Part of a small language model's weights: width 192.
MLP neurons of a small language model. Each row is named by its layer, matrix (up: input weights) and neuron, and shows model dimensions 0-191. Each number is 128 + 24 x the weight over its row's rms, rounded and kept within 0 to 255. Numbers have three digits each.
After each neuron's rows, "fires on" lists the tokens most often at its 100 highest values on Wikipedia text that the model never trained on.

L4.up9:157088115126118150131142172138112102126162096125105125092133134160124104111099156113137198115154129115160110161131081138094147132155127156129137104108157142146136148155140114129195170141102096152201114111140128155151096116150103097171140157156134118112131145109139105153102140153067152159118125140136164152173131113141142096104122145122109099119110126176153155105163105124099111134104124116128107158108128104132081123108130137108122091113128153147172107128145131110105157093107139122100137128124136139102121111133125130135094139100098091157126116159088100164136111108183110119
fires on: " \"", " of", "p", " “", "eral", "ied"

L11.up668:115150168118128132192097134108125146080163108168162151098098114113103120070176130129150175157147125135126138104143134115134167111139102137084108125122140101094134134110150112139155136183131122159122166139110132110116131098114133152134132133128126144135124143135092091108121143107143095157123178093155102132144118148080151159121152159108080128107146109140139140149120167136054103148137089105131122132130146150143144121127092168091107126151103146142111139113151130078149137125133118087129094139100112115126088108097146103150178112154124182130145124148145151147115120099092128123
fires on: " M", " Mus"

L4.up491:132082138101146130129157131133153162124127171142130166135116103120154158093104136166141106144113115134149151136128116109115122095125121137133104137134157168072113165143104137147085114115158132160133100123083130117118160087134138103136135125147164136116140122156113131126168111117111115093113131163073121101121147117134158108115138116047101124117102158113143069108111147100157123110116147135190135129102145075145142163103137124109149104161112135128155102195166122123115097158130119181137141131084141089131112162103140084115116121174147113129170103138123125159109116126146138125
fires on: ",", " by", " politician", " due", "er"

L4.up533:159133133150146102151088127122161133135164093139126133129129137147084150113115133147118116177122150127097107132121167127140134113162128108094096136116148130160152139151195118133112127085112121156151111125131158157130091137158103109131131062126102166121166136097137113131111146155137133088133114097132130103165136101131114157112133093168099140102125123166199125111124129127062114167126152142152151166097094122142130112146108108176120127112146153164146119128077113153148130128086135094129112140145121133114140150118090125142164151125128143123173110151061089144118136100137117084
fires on: "ro", "ra", "u", " No", "if", "ual"

L6.up653:152145095139117125117089136140097107117155155131102138142170142133111081097164142117141163136098133140143127099131126141107163103144134141137165134134144141177165186115090098129153147137082153146118064111096131102148147115142126145152149129153143160157134163185087160154159157127094111108070087137117152116096144117132147118150113140125129125160144136101132108120148136155087117110133108131152163151125128112129104167149119129144098101087171119105126120116106107108123154145148083106103138145131136134140161120143106117126138121127110117134168043132103137136160121105110162171
fires on: " |", ":", " –", ","

L3.up633:171159097174096101107150147166085137119089162138162104114110143140121096144109112162168114112109107134122109093130126114081104140127177125124132131128096114158162120114141104162072136112112116120183130166154100133093136110149144126113132115133147154094141115108128130129169091151135139129126156120130103164167143201144111147169146130133118113114133124097099142104100137117117096131107138111104116099107148122121125129079100093102111131176140095146121141160134084084136138135101113154130129115156121159106119100118135148133100156132164132113163128177131158110129138103144195134
fires on: "om", "re", "our", "ra", "a", "ard"

L12.up96:119177129118145068139124140138128167097112103102087154111112148138129098123139138161142126088152126133125138141122115123082118145152111148121128155134135145146115119100128109131124104118087102076162079120201125179128142137126142085154176105162110118122087120124138102147195133152143140116112125123110145146143168117146128159123142145142119116107106142142119117133126116143129124125114116118100137145157130122108142101127080186121118156100148096109122130159066098160158152125148125088109099167152146142124085163125120107143127097169147125159156064136137151102097133132124146165
fires on: "\n", " |\n", " \""

L14.up421:127169143129139140131164138155094107117118090101088151135161176144163121136114152149125110070125116094140119161137127099138139168135113140118140156151131157149114113092111112149110116092103110129150165130157107170081161109166115113101090096174126135097130126132169090125153101115127121143111103131154152096160114121123153142078141111122152116156113150139123128092133066135141076142144128107122116106159179136125138114161111158086108165102075153114119103157147151126166143136149131111131126133154157181120092139093165113106136141140122130133141076112121134143096150118122109145
fires on: " (", " |\n", "-"

L6.up210:157119135156115097146101116150099124150103126126114147186079146158166124115138163146083172164098134107133127155143104111104103128110089142087096147114155152110155074123118130157138133136089153149136165086137116101129121144134104151128123111068129163111156112138127112119077160130131121158104135164099140091099168144116154130107134145174138131107152089139102124142105107143139104137175137119126145187129194108147099161124132159148117125159138121116117099126088150154122126116104142112133118119108099080093168111160125132134163130112110134125124155136127149105085129130139164119
fires on: "s", "c", "ston", "est", "t"

L11.up695:099138163123137158133125117130145152144136156089124089105130093142130178138128105104120103150109093136150134115136142138129101130118134123110123155123128089168093132149062114121116137085133147122121143099146171153168146193166109105109181138106157145172084150152108147135100155082117125112118138148129145138132099112118181168105142158137141123125128120110109119136132153119136093146170109156105122143103113200102120156143120150129155131121134158138107111102129162140066148121132151144135098099172088141107135100127166150142149134136090094128104069147139127116137134153148121109
fires on: " a", " the", " an", " of", " and", "'"

L13.up117:130170118105106114111129124136135136170142136111204169146120130153091082149117131121108109185090153142143115148150123115128128109152132105108144095104167115118169117105145105081150118158142105141102130132185124138119137151151102134113107133140155131093151131088114179147155135128122103122128152097101180137129138157122134137152122108098150120088155123113101113130151131180118093103167123092106113098146127147125131127141048110098112140118137128132125154155128134152148148107117134103129082170107085144138122096136144134130134098109104091091099164121187153114098146113140120127
fires on: "),", " a", " was", "enc", " cons", " appointed"

L6.up264:129101154139110131126106132097127133128098149113104139133101147125134160148117166134122139176141123131120156184105107148113128109119109101134090131128105156176158141111089109132132127171105149110126097187136101131116080099120154088143123124122169109130121135134124149143135098106124139163144111199139075118084127142155141157140172144114158156116152076120167150170110140145139116141112106161166058118132146120107143142145136125136121139118149177142157096104091109097079136126133101121111125091164126141139105131132146182149172147142129117114132091147119094129099116120115107097
fires on: " of", ",", "iver"

L4.up309:167138128135128111102119127125156134119129117134137147148173090128121132114109157152073104200110120146129138139132150070165133099116168117183138113136113151099125171125104095099079146095160136129150128103125140146163144114147093109135124163161126099137099125190116117149086174112153114080124112160122130118108141155148151097135129122103122130106161123122115095104175162094139127077141124144123145141167122128108150174105144172113107133129094140134116161114116137094114148161156144108154109147134131098118116144141151109101134108121152146136099117113070149169118112158112103118
fires on: ",", "ject", " several", " although", " by"

L6.up717:141112130119191103168076106126163162124137123090133125140113114157103092176137113118150123122140121183133134143130138154115103132103093118144147141110162134121088131158106178095126125115119174184089196138136120119160101123148135118151154140165129134076134147141145090137127133131130114118117111149156130132106134111115152060091142100144142156109099097121125155129138092088161146143145109145148081120123136114145123123158146104128124105131111148152130162119109161080123144145090097142140149148113110129145117146108137072150122125099110130128150155156107099080155169119121099137
fires on: "or", "iv", "am", "er", "al"

L9.up72:146167149135129149122094122153091085115124157135158090127129087138103162146114139116110142114123114137125114110119141194110152134092144125111094111126135153140131132154130117080152154129079126144130181104097136114144121179128104121121128126122119117082155146149157107149078127129096160107150126119134151132139126126159128135124181127125114132125130098101114128149102092081160098096160154125112103131130158141150087165144107073139155147100166141151093120144093161128085146111114149151135132109164122136112113110113172110155145160104135099127155085117149090072175157125158131102
fires on: " the", "ing", " of", " for", " at", " to"

L11.up3:105221107140097123132121130104093143156109133120138147102101145130155162150123175160140121168161150147088132124168122127109128152140132115136132096093156066094080170112143110119071133156103135091131109139152130134156100126135084131117137151140095103130136122151143160116110149151140142117140109119135103112139115136106148163119131126179106151116089117141133139116128134123089151152082110122166111160102150098137103135116141172158103099112113151131103134130124141127110097153133125112105156132127128120147140183109162142126140110162103148121148114171072100115101169111102126084
fires on: "u", " Br", "M", "pr", " No"

L11.up582:108113144136148133155122134162121137127137116111078168135141100169121189154131164143120121150090145066116117111127140166099135130117096118141137116104112096106136180135101102149156131143125126079150132104133159142116122116116128117154133121115178132139098116148160161138187114079125085105107147140100095118122137123081099135112132146151122095117130075132129148107139135116140134167116115148147106110131165147171088099147115165109118158083146141134185120083142113169094126145132118122133135147121150147125122121106124132172163145131115120175108102084137148120124164176146087130
fires on: ",", " and", " of", " E"

L13.up414:115108118135129137124102088170102102124108137075118154116172138154132123174143164134181094169118143137113104127082106137119129151117096111133146117142112147117145166105052094113105106134147143111143098116088143117138134091141155118166128103132154124153125153145110182160203129103144114101115152178084133142086128120117125135134158195147108121140139113123113108106124118118140159104174135168129113106139128129103118135150129101144121137139135165121134108142113130130095137142090165095098141102152136137151087130133110166105152134139169137112138099134116165131166087127135114134
fires on: ",", " of", " in", ":", " at", " –"

L7.up90:131103106096168105094138116140128125122151176127141121111092113140099132122122134126096114148109118144125171154137102098118098137148131081115156153150146179128135104140118108124115137097134135123175111093154126116131131114136130153160141147095100165103110135153107117142139142137119106122132139125109120167045130106116156146154140135154106191129148090133103083131133120118158122152124184130101153126129124156136117146127076106093126156128156130154110108106102145171066138137171126147119148127137142079130114127121171125161176142089103125117106170110101116086106117087151179136
fires on: "us", "ir", "g", "est", "on", "ens"

L6.up486:100124150123103173119122116147097138143142086118142127137098073147129128135115118123153199127122106160123117141120090168102117120120127077148114183124148146118140169127117146084146132155125115147127195180122124116131099114113149100117136132143109131149131157144146102127129131112146122105119149133144130108113167122121133134134095118143125109195112153150125116128109134113137124189146094118144118116118134110144122145175156088193136153092145125098118104088112122112135146134145154146107140075115124153141159135087116130110170145115152105163139083122110093081169160080127099128
fires on: " in", " and", "ing", "ect", "ev", " to"

L14.up721:149153117144093179139117114140091131154100161174149154103095144141122146129141151142168153139161106095126133130107118086179137118134134118109112113051136139131148139163124084129129130159140082124125138139165103117137140106153123135158135148143148125158138112144146099112099125134162122097144118106131124137114122131150167108106160134149102118082145101105102149191169146138078124135122084095133101138078108132111135081092104120122157152087130138149128125099141112143134160156131136097161138152134114127113118114133194138145089093145139133141112165160136112143130108086079142109
fires on: ":", ",", " ", " M", "o"

L9.up66:127110156134128149145153110113136173090134111123102112102174103156137088123194163111122150121100085119102131105170102104149153132121125127143103122118083155074074110123156119172166133101074129160150145144137146126135098145152108164138126180147126115161138114099114142144149119134136101117156129177119058161147125129095159153160138135072148139120106124113147154139094140127089125160144107113124138103107165155143127122117095104135124115118116120115114157091114125136132116101134106127147158122126126123111094130077116122146156161157120127139087137132138156146157114148070140122
fires on: " M", " C", "ich", "sk"

L12.up197:158147103153112129132144074114115131121148106127127100127182192141138145134128172103126100087140086138108114151136109116158133162139119118081108112117150124132155146155097088112103132136128158135145116119142086104124106142125111102163127160179130158117136116136113120140113163147127125091117119163124095175172141086132129162136163148151135049131152140154141128123142125136120134148073160140096075149138126143126090139110102116131143110116147169133172122124121108144131158139113156103110149131146160147106145089114131105156144100144081106138082105106127117110107101173164096130
fires on: " \"", " of", " to", " The", " for", " the"

L3.up643:149141099127140105131125172173102136185137132108149144135097128139104135111138128138159111115072119116156132112135152099107089091117129129097140136127121101151175146104153092140091132141129155121111131115116120108139131117124118124096148163139152136132185143083146164129141116131145140133109104130144135118118117149102127123156138130098105123157164099120118132113108125163083129121140136124177110104170096131089139140137128125170169153182150133164098112120157140108116121212101075151156156151177111123108105133121104115098076101112122140089158117121120127076134114101094109163
fires on: "av", ".", "el", "ard", "om"

L13.up256:096138109128122125134077117162118113123141146124095088165135109116123126139154128136139108126127119132136074155129126126131127135089137121126103159156126165125112141150098146106129157123154155145104117147112148090121110090137104105122134133099128160172122119130081130127112144139134093119149168155118114146121160178119124153207130146124150108144135084117101079132126169125114148174147148149133121165134143141114139129107139154120155176140109158142129127098133153113078145109127107180055123115113111166113113151119112128152155136139147139125167029112164168126136116119113149100
fires on: " and", " of", ",", " or"

L15.up70:114153094103149153130122090119139085130171129092096173123154132120151082151119127171104104099100100097125178164114137104107131138131157137129148175127167168133127106098147109113135148116085174106164130136118100125113100125153147106133108142110147120168108136122143115146167187147169113116138117126120095125121142149141153155106143164149150097104102100127138148100118073097105097136140140131159071158132146110143109121121112168100116143103117116109118105148140105136113149129128099070101169111155134135133127167122153091115153117141123105188126130146158150140117122130140132177
fires on: " (", " ", "\n", " |\n"

L4.up468:099154106156177110117119118131151127132172098150134131140148125111153132167159114158091130131145109110150125138154098103136141121125107112157148134134150101113113129134106167102113166108082157086106161174115110101138131106095142126142130132140128129089128110154163117160128116147094136095101166097090113095112141077098136126116143123111122088106101147127174150113080099142139107122145165130192084138137118131112136105107121157114167089170118165138145158117155155148101131122114106094106124129097101116126176146150143125095150191145122118119137134126157136115174184154149121135
fires on: "e", "or", "iv", "m", "z", "f"

L6.up217:107126131155148132104129139175119104094134147106124118164084099131145134123140158162129118138131136100127122159152105134109107135117064115097140083108133170150159113127164133124099142119102140153130153086199138097130158154162125141094146145124142156084120163082158125159106121114092132126115141149130130123101100099086167130075125117109123140126149106128159125126149174161137135092140180129095122135088112122161118115118135132147111129159138149122105102114074148170136113126143129159105134112126147097142102061119121134116132118107103164146139179131126160138101096118119119183
fires on: "s", "us", "est", "um", " largest", "ens"